From a checkpoint of a small transformer trained on Wikipedia.
Size: 10 heads of 64, MLP 1280 SwiGLU, 103M parameters.
Architecture: rotary positions, no biases in attention or MLP, untied embeddings.
Training: a variant of Muon for these matrices, 815M tokens, 6217 steps.
MLP neurons of a small language model. Each row is named by its layer, matrix (gate and up: input weights; down: output weights) and neuron, and shows model dimensions 224-351. Each number is 500 + 25 x the weight over its row's rms, rounded and kept within 0 to 999. Numbers have three digits each. A neuron's up and down rows have the sign that makes its largest values positive.
After each neuron's rows, "fires before" lists the tokens most often just after its 100 highest values on Wikipedia text that the model never trained on; "fires on" lists the tokens most often at its 100 highest values on Wikipedia text that the model never trained on.

L6.gate384:489480512518479521494482516499492517441522534482505534492504441482534477459510477501479461473501498499497517514482480495533484483506526514518467511519513496471521476520520440491476513532504511476538472543508515522536502445470511515484544490517547479528502493475480471503500551470508506501520476458511511479513512510446515499518496479523499434542553454509538506498480479488539523526492
L6.up384:510497563516546508492492513502537548507496491553479499493477491482531513478531468471547531500456542522492501494485481498493555523483495483553510473499469542485519470505507499481472487453531502509449519474460520520514472462484564504531512534529477464483521513510482474504523461496452469471499495542479484496484542488495510479514514480506537551490497500522477501454517527467473495514523
L6.down384:511462504512531503487471502521531458482495543534489492474513511521499531476519494493487481488494514485501489450507511482490538521482492518530547479498523500513501536497482474488502533504470501506501515497475507478460502529502508513550473528492510531482523465533486480518514470445539518508497520473518499491514516505493483527457474498504496516490498550511502542457526517479460503531522
fires before: "\n", " =="
fires on: " ==", "===", "==", " ===", "==History==", " History"

L8.gate1076:547544491529472505486499501532508467475521517538481457549529487476513490475492505498512497494491525467481480486519460486497504473511524480487481522568503545507524458516499470507480492461480530512531511460469464496512498457503502516480497472523480473524495478486501521490500505503462502535498536521544457475537512525521535537511459519473525536475524553488490498487522507468473504494535
L8.up1076:516510507502528493464505504539516495514505521481499465552518494542505492492543502507513470508521504491467536490456461503480521515509525460518541511477539498525539525509536504499509494502500513479501472500478496505513489501510527465520521507495498537514509463466533498508515478538507537518462510510498500464486476519509495507503554507517524528502493471489523452463507479517468514508515
L8.down1076:530517466468517491523498493458502477543511511512503509506493493491540505506492453514526499533562511479475520513479493478496494477504504463473547564492530458466506513490517518497453483551478492516475490473477500483493478500498509503555496496472525490500512490481474478486513459518469490521505501535482493500508504499470518498509488495526553504483488534529515496458498561483495448484524
fires before: "\n", " 0", " "
fires on: " |", "\n"

L6.gate761:519522498527445478515487515508478489468511504478498501507504476497480503472484524520516452478505552523527522510521499482476536499510540494513477514505492486517501533514495468460495487487581525511514539510513530499515541479507478496498527500521499512533502487493515452505522477505491449542496493486498549536473507483503521470467519495526502517470485530486478525476477506538470423517545
L6.up761:483488523498507504531481500506479559506531502537503457461527525513512512529499518473493531526545500484475528501482506547504487556509524478485497494502526507525505495460551491529494499491500534482490540490455532504509529534487487483492518512531457517472493430502527496532516509459497472526531483536506510498526515439527524511514525515505438486528554531452488499472460509484513474480531
L6.down761:505525521507537476511477532452537512485500475521526513509485491512496504504536489498512515564481488525499505499434495462492506503465501488515521540531470504476505513491492519517513503486479505515448446499513504511466507511496512487541489504480513516506501495508503503547457525476493508469487519496528538509477471460511508483533471505449522506477505493495510466477476433500526478522495
fires before: "\n"
fires on: "==", " ==", "\n", "it", " also==", "==="

L2.gate825:510507473508484481529529467504462476501505524515504538509510520467494521478466476518531518535457509496508483503484510504541503510503476496478510511491475531541520570480489516484509507468530499444501499542519541510501479528486497519524519500502510548524494560505515485493529528530501480536482506505525533499480528491513505546475474502533537489517476447508507461485505517481516454497464
L2.up825:508474497486489500504507473521479473550478504536512435467454506490540495501538524470507499504501495479512473510510542509434492512501527533510466531504466489515487490512519543510520533471533510468494471499475511495531477496477509550544495557492482469491475489489481487514520488533486498485484498506534475516523494520493490525465510538508503509549515503483506463457514521502541463536490
L2.down825:475510502500492513503514500526515509524508470511469474490514490535494480595511556454482509488500493521500504503532535484509511510484543491564525542475522492483502441498497521497496487525471499511519527514458465465500509498540521495512462475493503515480513507503514517490498486459520500504495500517516492477490510515473498466537525537489514508489469508511492488474541502490492548490491
fires before: "\n", "-"
fires on: "\n"

L6.gate710:511448491518508538442528480457545533482523489558526527480522463526473528544529494500482519475543548487480508490454510518519493505508509528509511525481474493500522486483485481506513492505522473540470516518476533476547466503527561495560524485496505495524460534476522488518514547498536485524497513472535521466502500479504513515516512489453519512518499504549516509494458487532496457498452
L6.up710:486562476531523522496516529485499531484500482519504509475526526554499551516546479504524485493508519527523502493484498487474475425451490538476480491494526497505530518465480515510481530519498543494542490504526569488521493515499535494527523499491511473489486530484469519463527489488458504479489466481482494514465489475473513506515521502465505473479524470466499515546427481503491496440451
L6.down710:496460530550475522482573497470493546497501458551538484481508476486485501489497509529483554491493502563510476503478509528508493479493493526542443542456505532543518469517454490462502522498494534491513518491488517492517520499519538463510526487433501494501499491473472484499480505484523483555523512502515536487567512475498531530496506522490496471459500502522484507528452516545461440454498
fires before: "\n"
fires on: " ==", "\n", "==", " also==", "s=="

L8.gate1024:522496524500472491472485505490501482530509477510525529511478458505491481440472535522486484536500529471536486471530497523478526504507491515490461481463459538509529483539488525537514491549485541479505525484448476490522500479471497522441488524465525507522496525449531528524480516504467516490481508502481490519490510510502520490538519498467505477434546521495515531534495488474473497443556
L8.up1024:488467483499542480469545505489502498524501525453485526506549517449498503468496515522481494519486518472492487503485499471492484570471474502560523472468545524490500460498503475455513510490464536473490532453470481516483508507497538522544507488497393498512497460573513480473526465491504498523498535510513501495503479516487509485480479530516521509532507511497474508500478513546457496476480
L8.down1024:513457507532517473499560506546542469503500547515464519527490503471513462488473507475475509535482468491460516503494508504538539470512474496566519514498476475494509438530538499478533495524515511512524492546497514518535462479493476507474506479503477478532515484480514492488533509511513519510502487562497513438502487496509511494503538489497497471514520527518496510501488476511550482488491
fires before: "-", "\n", " March"
fires on: "\n", " ===", " |", " ="

L2.gate1040:515467527519487511488503504494486462531552476504477503534472480466495512491447520484490519486440495516508471486470562489520490529462497535548466513487553506510463520521437528534512528483499526504480516520505507493510518515488521503506515501503479491491482471472549489468492509453501485534476439503556455512521537492493476514476481504473505494442472504483524510446442517493453496482517
L2.up1040:521475519530508539514497537491465488508540475537506521492483478458497500461458545527482486490441474534495503515509525480515533470488496520519484500518524515475470445529479528491480519474502538510479491512479473487505486528483486468497484471516497539480468495477513486509473469462482473503496471435511477482470464502464473470486514535481509502462518523517466505480463532532460437481497
L2.down1040:525540499495489477492535525491486479508546506499508490517504514512488506467480505475511552576498462560504483489474512485517522514522479511515464509482480506494473486538511536479515494528450536501476541537492530502501460502472523476467498443495495496457493507483478502531508560506516507513533493502514511502514470527557502528523466527473519527509509503507511488482484520520503507514532
fires before: "\n", "-"
fires on: "\n"

L5.gate304:483481511475485481479539461499492516488520482479488467501516510522506438464521506501475468495479516516517475472435514500535486510514497499515525526527502499518499473467560481492483525491520469483498501489514517515497484499525516509507482498439487513496476524515475497486454528522506485516499478499518500413526518504475461529559551532481487464474505507468462512515485515520504474520507
L5.up304:522481498524517479481520507508491455469489500543471530511507504482514500478470500478484498532503457487519495497472524511501492494492511493545448509509485479524539485523534495525467497460483502527513527474451498544539467514492509536522493463525523514488505516498475464498509486489478516500505499483508482457459544463491527496503493444499523513517477516501536512473546485512509465489514
L5.down304:488449479467505483495519491522504465487456523518486509531517528513515506522509498514500513550494520487519491501490532578524514477508483548478434475503478488544495489478526475488489480478525467478519498492474471540552523482499453502521483438544513496509444501462517502509474520499536526512534491499525448481488508469497489511499471501508533529520534536505516493506470519488546490499501
fires before: "\n"
fires on: " ==", "==", "s==", " also=="

L2.gate711:492512506484420532462477486496480500491508524532503525482526468479534480485455523475530515523484491512496503475498554487485499478464497487534496520499481495465483491506477526530515512472489520451501514465487535475518438504572495504469484511545501577513499476492558521440488503480488486515466471487551487483477500478524488539447478507491481523486503501503478489487490524443513557519504
L2.up711:521489482483487500498525540508475513489517508571508471482505519506487538492511498483496523496518514476489487490484526536546528473523492493476448509470494493490509525490497544510526503525500522527507478495517534451476490496471512477503527508509475523507481523510528470541508499473499489577518462494504519514486508466536496483477491514500466528498500505547486503505459518501512493508546
L2.down711:517497515503471498501456458499514470493524487472525505510515520556494490498509516537476493531464489483507510517517442468533502563496508518499513474511490534517505471483470496485499507524520470521520540536491450529521527510486512514513496516464520473481484514478499498511484502500522509495534562509488498517519447508466520520530482489498550490489497482478523487528526494526487450467479
fires before: "\n", "-"
fires on: "\n"

L6.gate37:491559512482517477519505452474546483488498485484493528499495538498499501528492499540486516572523504532488485542485492489507524534509481523500451535515495548498515519525470512487489534455510546522529525541519495458510489456484506510485518497552523533483480507516513508464500525489551509459452455496530520513524514474497492533534471463477450461498522464468510497474509527510457476495498
L6.up37:468511499463509517528478514550484549522527465499514519509552484451491479485520485513512538489464511487461526514518510531523532491486467526495467533544529492517517540487513504506510518472563516486496491509501495500557493520495493516539497491460503500504499457494529437477533542460502498461489458518497513537506431479458490451494572505507488516494496501488525475503534554522460487501477
L6.down37:514487524539508479503509479515542465447532507526497497528471504508519466518513502507513476511512531522480532482456480496523485522486522478466503483538535490466495509566502464529514490467503512481497498486508481493524497528520511523493491512483510490521508495484483447486495517478491519508549525489520528511512555491509541504479476506543499492485513519498518498500478501550481510511482
fires before: "\n"
fires on: " ==", "==", "\n", "===", "s==", " ==="

L6.gate284:527503535518490511508525528506505490536503513498551533486499516504500511499521520490484497523470533504525516467546512488529474477446504473481494545474483491477499480463462492492530502508493519521484537519509496538500503470520497541491502462485457479500448533506548498515511513470486489509513482502512530488492529498527496504456477530486505488512486443537466493488469504502505489475448
L6.up284:466489499512465521495516513481498487512487494503474454499508526471525486481509511484528506493484514518508494535508502514502515512497441528518458531516472497527478457504511535496511472516520510488510507493508510450499521523488529509515501481500509536508498463506486487441503484508490498474469495474487529529457517473510471504484483506451519476492464480503481499497519461504471502537457
L6.down284:494512445493521512482476539495524557481488465498470520478470524481502495526506491519486504506533495502525489515515518499518473496505470515501537453458517520474537488517500542486465525509525472504556542479528514472538486498493492547513497475528473503519503524533499489567497469477476518471509501479492444529498476497457503458508520485509503529503490488446510501526487510486513524471510
fires before: "\n"
fires on: "\n", " ==", "==", "===", " ==="

L6.gate806:462500501488466524481492507515525487490529464477501478513482515473499444485481498524499464497502517505499515500476538484532523492500505466479524506527502490478503503496510512497488507531516546466498571533497514517497510501526525487502499470519519488501491552528502459521463467479479497487461452529516470521528441443506493515442501535487483492495486512509474488537492560470528533552508
L6.up806:452549516477526515494532535467500537498511483542485480541502488511508498501464519491442500513505530528506495467496478509528521503466481477529483516465464520483510495461450498517513490529505486509534566519509527491512500489503557489505479493466442481484482514478520541495496523477509488455509510478511503510510514518494527493509521486465502487486472512524473494483507506510504447534489
L6.down806:475476474504481572486514522504535528478492476511503497531502484542483505536492476505481527505493498524501522486479478504550473493463477505473531503436520511492465537471468504505460501551517490524498484490509489448466513520516506487485518509476525511478467534486511513544499483507518493469495540495441522458510514486458537511481505493452504511443461497479498450473502477488492492479462
fires before: "\n"
fires on: "\n", " ==", "==", "==="

L5.gate215:484443499492545530506490503492450511517497511542491510491517488472481498493499474507503530563482512466497489476491478516511475501482522462498516535525470483439580485478500530512507518467477546490525507484507482510510486526492477511521548481544461496490520460511486502509501517491474522509474528483495484523502496506468502480521480489512508462526496525557509490517570493449482497487541
L5.up215:467489497515518508492494492527507521502501458493489504497503475512469504511507470461444473533520475475477514476466526506469515511512510496488532538488437500454527488549511492488481500554486449469517514458456517461493491479490501509515466471525523417483496528450495513529507487483537495518527497485532489514503434493514497473531519481525480488519496506517554487492542516489452504491512
L5.down215:521504490461528521501500469476554468490459508496480531502477454505495468466514546498480515532496457512454529557503472518504470522498546480511489511504501485467538547519493471521465527508486514518466473481487479548514528465518529471556525517509439445533533510534504532504507501464465545501492501519518512454521539472504511494502472463515500469515495529507536474549510476447468494473461
fires before: "\n", " a", " ", " as"
fires on: " =", " is", " |", " well", " was", " the"

L6.gate725:429464503500482510487522468515515507526471473519502498472447508536471478511488513472477539488515511516478511471521534508465444516493498496524449503534501522491479502481510485529473505486487541512488510526509529546451512538530509564508521510485514472495520534499448508561504499469496514476486500476487516536541519511493525469534480488474461468501461520483496495522515517541496536518508
L6.up725:580507498476490500513477519486542525501538493503511507505473475545505514473531536538498480492444554492500500506525509519477456476485491527522511516464478497469515496473521483490482464500519529470486509508551539545491446485472493516508518511537507493501498536498546476477453514551510510501528470482543509436475476549504484499477480491493489523521455498472524497508521471477485492522488
L6.down725:533495486525536532494482476478472496494534473506437519481494493495466472482454561529514520509512508496553493490511492488522490486534530503474504477460488477483499510467483494494455514529535468520491463467526513518525496477486523490468512551498540532491480477449478516492485504514524506496517458491493536437444535490494494495488499498461505506495513507514482490473516485480505492545486
fires before: "\n"
fires on: "\n", " ==", "==", "===", "s==", " ==="

L2.gate338:468514496493483522520459519499484497460473467484525494440497490519534476501504495482490499497495476459463497492508518510486454512493516492511459524515494534506522478504531505513492508471465495518472487563462535494521503478442533519501539499446501472491527496465447458538504487536503468486509433514506514449537504488458492494484467476522499485536487488506449498494498547509479461504500
L2.up338:477513459495447461499468509517468556512494506498476499488527486480552520510498491517484515506480478483452472507478525520490496510540494536527505522500508478477527540528500508484436493502473514538453547465451533539547501503481514487477529501502496469517502510513484441524489492496504516555488466524553542463499516487494504475505494493516533492532507483487509516483492505497459543504496
L2.down338:470443506533510511483486464476516467477516533468562416534530509478495499468519508510436504522482516551523517465548491486514481524471472488491525493529467499468507537486504508505521496503514537499503474553528493512460509509486513508524506524510506508496476491553517547430462462495543511488520489533493483473447499452510519534516493507483496507508496498498524450438481505513485511516509
fires before: "\n", "-"
fires on: "\n", " |"

L6.gate252:510490497534482488490515490489513521510514476492495519560517542470496505509493507487478510471485513513503503524535498526547520505495531499556470509499488504496488490507492454517503491542510554492489498503506480528496501510497507571493502495480572493479479512513515518488470487470488480507491470524601500484484491509493482517487508508469468512488521509537524473517507526510508514481493
L6.up252:543472512537503520487555538469479501517498454485465493450536482476507526468456516490508499512481498511507502517525545512532508475517516498533483482470467478457549504472507485483534472512532510472470533479508519525516509496475473536526515474459515516486497494504507484489506493422495460507481446505506495503480455500501487518510473479509509488471432482461499467492496529496496532529498
L6.down252:502555500456514504518499518523465485518542530487492492496490536516498523499483505488516497505507526498513483488492528502454490524483479500474522517500514526492486485505500531551462498481478503472509479487509503508513491502476501435479504480508413484477475510474485454519496521490562555537519545515505489526525545510482514501476490472492485472485515507499478538511478507493490472477498
fires before: "\n"
fires on: "\n", " ==", "==", "==="

L2.gate417:499552527477476481471463479481468503483554528506512509502474494461538487502493493452494527475491510471487521501438534508521456497484499517518530513512537554489504526489452485490502456475536502476510514463483538484455510493502494517476508478510483524476439494551532513476525527490502514498491471467501502519510521459530525486511425484494456501520476472472481512505440500520467523478520
L2.up417:479533509467489483493456512471485522515541478453518497457478464472495459488503528448498553494483444462468479494504512528569453518525512534507501532506460538492503484541441486484498512513505541474547504464491517480468514485484471477482481469507514505493495507500510516520512494535446538497541507444517479559495499461508492508504495466512524532487485537517525491499486512496479492492535
L2.down417:464464499470503504527479501516483485481477506529510503497516486454464457517534500532546505523523516512504504498523482472544501475489497492481520505535471478490500528489507503538494478463506513490479505469523495477485498532548457521536495431495485524487461473510484477510527507501507541476499509502482504504498514540512493489503496496476515488509473474493518467480459508537496509479467
fires before: "\n", "-"
fires on: "\n"

L2.gate343:491533537521452498529509511545482507518507466521477505482539483540488513489496494487477493510506476437487531490517538480496475503483492469497451518454514561512533513528498514492532499493488516447491475493506488458474495514499540539524487515493475548470451526440517550522505454515435499502480498490517518491518521522468524475495498507473472514477541506469526545546481522454510525567470
L2.up343:497502507487481511492484487488477543484539517493496476539451526465494546482510553459473523509488520524518478514454470532533528500502506505543489517510486492523491537481476538498508500541491493495472486493471505423488515444514460502482473484487483486525521512514534513452481518460548465492560510452475477485523495478523495539522507552523539498522498461494491483496535496506486497525490
L2.down343:497505491479500488496485496477522492539515496518483497514486521538542505542500488516494470496473520510521471496443502474540525522526496515515476486518495457453437489491547458540498530473467492518527502494518508518476478500529479480445494476502500496520531468505478497482487505496495498481521512486462471497490487480477476494491503502527474494519447522526484488470512480469508493491509
fires before: "\n"
fires on: "\n", " |"

L5.gate740:497523529538503527495505533498504532455474531527487489501478500491471493504516523480498489498499490496497543527463487559515483514483495509518474491533518556522543533495521441474519478498497521555527519526505496481523499486519530493512440548459535465494458501497513501518445488498507499458516482461498526460475521526520506514513510522508463522515503489451467489484449518478489504532513
L5.up740:443497550498463478507520514499488455475508522484493477528503462471489463512461519469524526485498474516506515514504530499459522506445449490551531497487487530478498541545498465488516514515461527459469568544481488493509485510522492531542457514428481499485521517522476485471467474531501474490524507492529517481509496443512454487554503507553497494492506525495512469480442514515484480554534
L5.down740:471486516519499504523521487529502519514482534509522488495514482544556502475491511510486458478495506554506532521472506515521498502531482518514507497472499493495515476506501467459470516498496531528529538497488495483474508477506499545536466497526484492471517512480540486548480502472492516467474465479510465484480508481478504487522519514507472471490498513517485508486463537516465503511487
fires before: "\n"
fires on: "\n", " ==", "==", " time", "===", " ==="

L2.gate1043:534517518450483531488539486500505478538499448498450518507473516501531494461480541507466500510517523541483477508454515452509493496503507473473451488480502513479476485496486518452507508499495527525473518490505524506514448484501467491488513468494505546476476513532482503473518495494469543533455450442522479551491490450494498472482452484512509509491445494461503504476456521491497523483489
L2.up1043:530500480459494535518499483491521496520513478460462511484465515498544482524507523516482530527480518529473538492523547465495500471489509502481476462507476488522491499508480503470481468485494548525479493512496522519489466503491438492477507516503513555474478525524516487461499509473483499547490457462517484531499504466487469485447466497468505539499464498474547532486493512456503523507518
L2.down1043:498527516451531478518557483505492501485487449435513505499510505488523504535492534532469546493547488523503484517505484483470501530514538481483526470505495545509512510507519491471478529496562516492515500482507460525487480501513463474503504511493495518456519470520502488472480484524428513506503514507508515513487485465460519495504458503503509485502450533455507503503477507504506499474493
fires before: "\n", "-"
fires on: "\n"

L7.gate454:489500483506477517490502525462509507478536546517504502521493500506486450468505527469513483501525528514510440470416497489522487462518509507484516516443530479481499493443498513474474508490498531530504511475537480527471522496495517497524494487489453482473475480519511497499509542509498475484554496530479514447548508490519550432478467509472492457488483519494513491480544538505463509541503
L7.up454:494524563452540502539544502511502496452485474511520487524515517484480457547481500495454461506470493505516509490506480452426517477468505485522503496456526503477553516506467529479483482497472449529547475499522501515521517529487481523524513510502486542461529493499504492460484505497484481485546466516493522517487498502501488498503501523528506495502507476497522517535513521496509497533500
L7.down454:521499511485534487489503540496492516485493511457485522466510518489512501492487532504524510530491473484522502445499520554474483511453518515489464527492520523522473526492489460488481463512475431479494483515523526515469520464483478500538491511519487545521518500495502484486494546510497508462521451487532496545515533537512498441531512491492540506453537493456519500518536495524455504535517
fires before: "\n"
fires on: "===", " |", " time", "==", "====", " ==="

L7.gate605:455528481488497516501450489470521505512522498489498489443534492483510482509507522466501474492543542495527498497478527512500544497501530497505531494527467529512526543503508441473519511519501526521497558512509540500520487478530518485492534446488494499442437529491525502504454456499506501471452462436484515527527511515510480511475519487492491494485480494483462477510534562506451480544493
L7.up605:435539488502453460490462517476515486521468540497492495512484513485497482461516470526515522488510514491507488526460457500500559483513506493476538500478489522543510524514457507501522489497514520488496541479506529536496532486485500547549515437457488491466500557495472523474456488521520503518453456466475477549508492515479504527546468511515489498500489492472518466468472520520476506503481
L7.down605:491499516496523470456461499483493513498499544499501488509468489493505486477488508498475478491525493510485502527474517533488518476493486531496504534492491516473523502487495514495516479494517490506495501502539503527517525502471492514490495504477493493530497551510487509529481522505502492533499460499468476536479491495511515505500487498496489515507482487470509481511453512486504506522490
fires before: "\n"
fires on: "\n", " ==", "==", "===", " ===", " also=="

L5.gate378:525452496501497506547482471453497558492485512473507491499487503494455462476500482469477485524508533521510498519472489533492481485506511519500480523465542508515489538516502427542507513542536534514551499516514531503519506537512510519525511493508519509505488511511471508519483459486482513495516485551491495502498470449561514533529523510518431471506445507516459507453481530481523521520482
L5.up378:488515519496514505512560471529537532516510508496516535524472474474478484433495506509497535500486513496515510484468454488512524504496466524541478488490504539505500528489538523470494468482486504492481506509521519502504527499510504521492520476469504497460499516479463542487490499493460487476491481511513533511508450502514541536513524543504450521503455527453491513483429512495501471496488
L5.down378:532541532523506521532499445453493574464530494503522496542519492488497452469510491489478523508470501490537499454466464477496524494496486478485493502450486528547498496540500499492505549521485527465501512517510522507518488523516502490559498470467502529514482494496491548523454506457494493479488438472532513493488504501501499536506492480484471503494458501460473487504446545553501490510476
fires before: "\n"
fires on: "\n", " ==", "==", "===", " ==="

L6.gate826:498484522507480451514509471529481521505475475507502502497463482458518564486497518500501503502492522521496480523483508497512487536478518475479485520509486550505490447507538490491508556495466508498517506509500435521478469509499506502490479479470455467501479486532488521506488535499550479503480477513504494490459507512512526516464490479527496486491475465472520517537491524538519487500470
L6.up826:527495562466495525517496480526514489503511498511506527495515478496480489523456503471465463487505452503584490521455517505472477495501489501488513524496488507536511511508482496530542487526489488544508516500539517511544507510479495492495529536544537521478490513521475475464487468471455508485508465461534477498508496471508511500497513492503551488467491497472487479514497491511479491506514
L6.down826:467514468528485536517488506540501552510493476506477518508480477489528527552513485496524494526479504483491468472503514497524533479529514526495532495553476494503500521496561486491499485496495524534506492496489528498503480488476489487520545490455426483489511497501508499469500465492502484506508511482502535519475490515509491488490522506479523477479447500472484492504488501502498471498518
fires before: "\n"
fires on: "\n", " ==", "==", "==="

L6.gate386:467503499507505534513491498481499494473482556513545482479544480483543496508519497531469466443521496510507474503523488482532506464505492497528439514455466524472499500465469499451493575537545462513480470559482497500518499483492516529497505479485467502484461532495510486493447503468529444487513452490479532438496511465524485499468471513518463479503510490532454516481483542483511504492482
L6.up386:459472535489454517534496497515518496470502525486543554465476516534504488482510484526530486492524465519520456511526532499527504463493479476475481527520517502495458523489489522486478533468503484486506495510459520514518515482515516499537517470519504496517471532463564486513484519497480482483527434482532502470479488517533508492494479537496482498489498533504485482511525504498503537516525
L6.down386:519506507476528516511547525500521482485572514496534483496484489496526526527546521475549494503491478492473481506480514491502471487503465503551502462513512465480468471492503540483480552507510472496493497493486528495478474453518492479502490501501512504521527505533494443519491548484501444537552480508514481531476515477470481498547459475517483507459521483493528494505524559527486516471477
fires before: "\n"
fires on: "\n", " ==", "==", "==="

L2.gate1202:511502536499427555509502487493517488483480461494491495489516483488533481501490494545459515520472469510497516545445551536511475474510503475505458486461513536461505475533461495498539493492532495483456539521482519478530514511539487560509506520515508499476447500489489428490506508436473529495496477484546478544537497477507455518455463512499513468482449496491489508482480499481478465537520
L2.up1202:496508491516467535516505490508496521547515437457465510475525497457531464484492482536477500510460486505488522528463509508523505504491529446503499517490494527476510482487456489521513500465513479492465530537510497505510505461494469540491525533512467499499488493486485509487457472471488542502529470511554475507535454464505472475471464504509520507486478479484529507497522539512468447508463
L2.down1202:509538504464447486453490546472483509527546470525488488485495501458569488502466498564519485505517507480502499508455459443451529501527497476475525480495505528508468493512454446467503473487525478501510531440500503473513491488523485490475490455502466507464479528522530514564514539498523541495493469452559538458521475510486506481488477524503525508500515498514537560493522511470482473490481
fires before: "\n", "-"
fires on: "\n"

L2.gate854:477502526515516483520484511569469544472526526496528480475496476464537472473509491550533483510452457538511515484499494552515499532543480492504519445493466506481509477493453515459484530448516551483537447495517542502541487534508541531493489472468509515498496499496503499494500459530509506506482447515544524485508520546460483511518518508515501513523450509459521469501518540520505510517489
L2.up854:477502496430473479504496507548551481495504557504483523512483468502485463476528539500466505522441497488513529478524511521489490514535494513534486516482445519519481521504500505482502521514510488482532500504519553480517441494481542505531483503486500467492455512515514487481462498492494515546473495520525517479564495487474490541486525505488500544489497512495501477560524523490478530494481
L2.down854:530518469507510490510437443508496514568466526474527504468491488523525504527522466504515506526493525513474487541526486484538537534542528505532507555441550509522559497485505490494525510504507494515487480473513497475526514463486529525488468504494446525477469475542525527477523508510454487480517522537518491501484471486518464528549541453514528507527453498519488478469472499448484477520490
fires before: "\n", "-"
fires on: "\n", " |"

L2.gate738:520525507487464533478519482517494512495483489484480480494550499458515491467501529564489445484459540511470514541499493503501499507511501453504503489519467527479505469520494505500544566496534526487524487541498525465525451475513480483506514536530445510506486539471496488495527531474456545483493478521521475508525485465493476513500497505501464510486477475522519567508512501480496499496512
L2.up738:526498523449480525536465510487499530495491470493486508492466479525523525488532467504513533537529465508508514526521521478520483508493507522509490473524464529486524500497471488490457491484482495519507465501510497491500535551514526518476503490550506487470447485553558521454506517512503489491541522454503503473536489478497483513433451465500525484484497473511482509533494505502522477511492
L2.down738:489502478547507490479467513520515482534522489507483506491508443473543497508491462482514476502509462496493506517507427489486495504495531522508468459532519523470491531545449475453510514521496493485513474454494467500518488521492466501485465496492480530466549463532489511507473468540567512510523530474542498444524502506489514509450534453489516513481529515477512513513481535508484473456504
fires before: "\n", "-"
fires on: "\n"

L2.gate807:505492472487484539504488502452484493498511531475460446468502485463511496474496511478475486488468490459522467515500505493516472523506479500525478496465513482477487519475492548500527525534505501511471542487475532525528520504507523496495525528519483532502489468499525517472512523525492506462465509490526514518505485499488516512549464538455566478474509495452503511514479475482504511498504
L2.up807:480532503504521502518468487462513479486538483517479555494498517552487506518485502470519530514484478496488459505497548491509536432513494528485481536527494510467496464493504518526491459514533534432526464478475523471487536502471510489481510534443498531480442510513507459538477529505449456468549501495506478523553518540543499482481527534496483474484514469489504452491504530517464488522490
L2.down807:507470518487506473499478528513474507477490485450510477503525557470513496544452495518475476467479520455522509499468494471507533505472491518494533490503477516529479509478477510545515516467480475509492525489498496488502500494483524523533498476492468524478515463569509515511501481510508483517487520489511518474465491467465479543510502509482486512507460511546518506477512540495522490508464
fires before: "\n", "-"
fires on: "\n"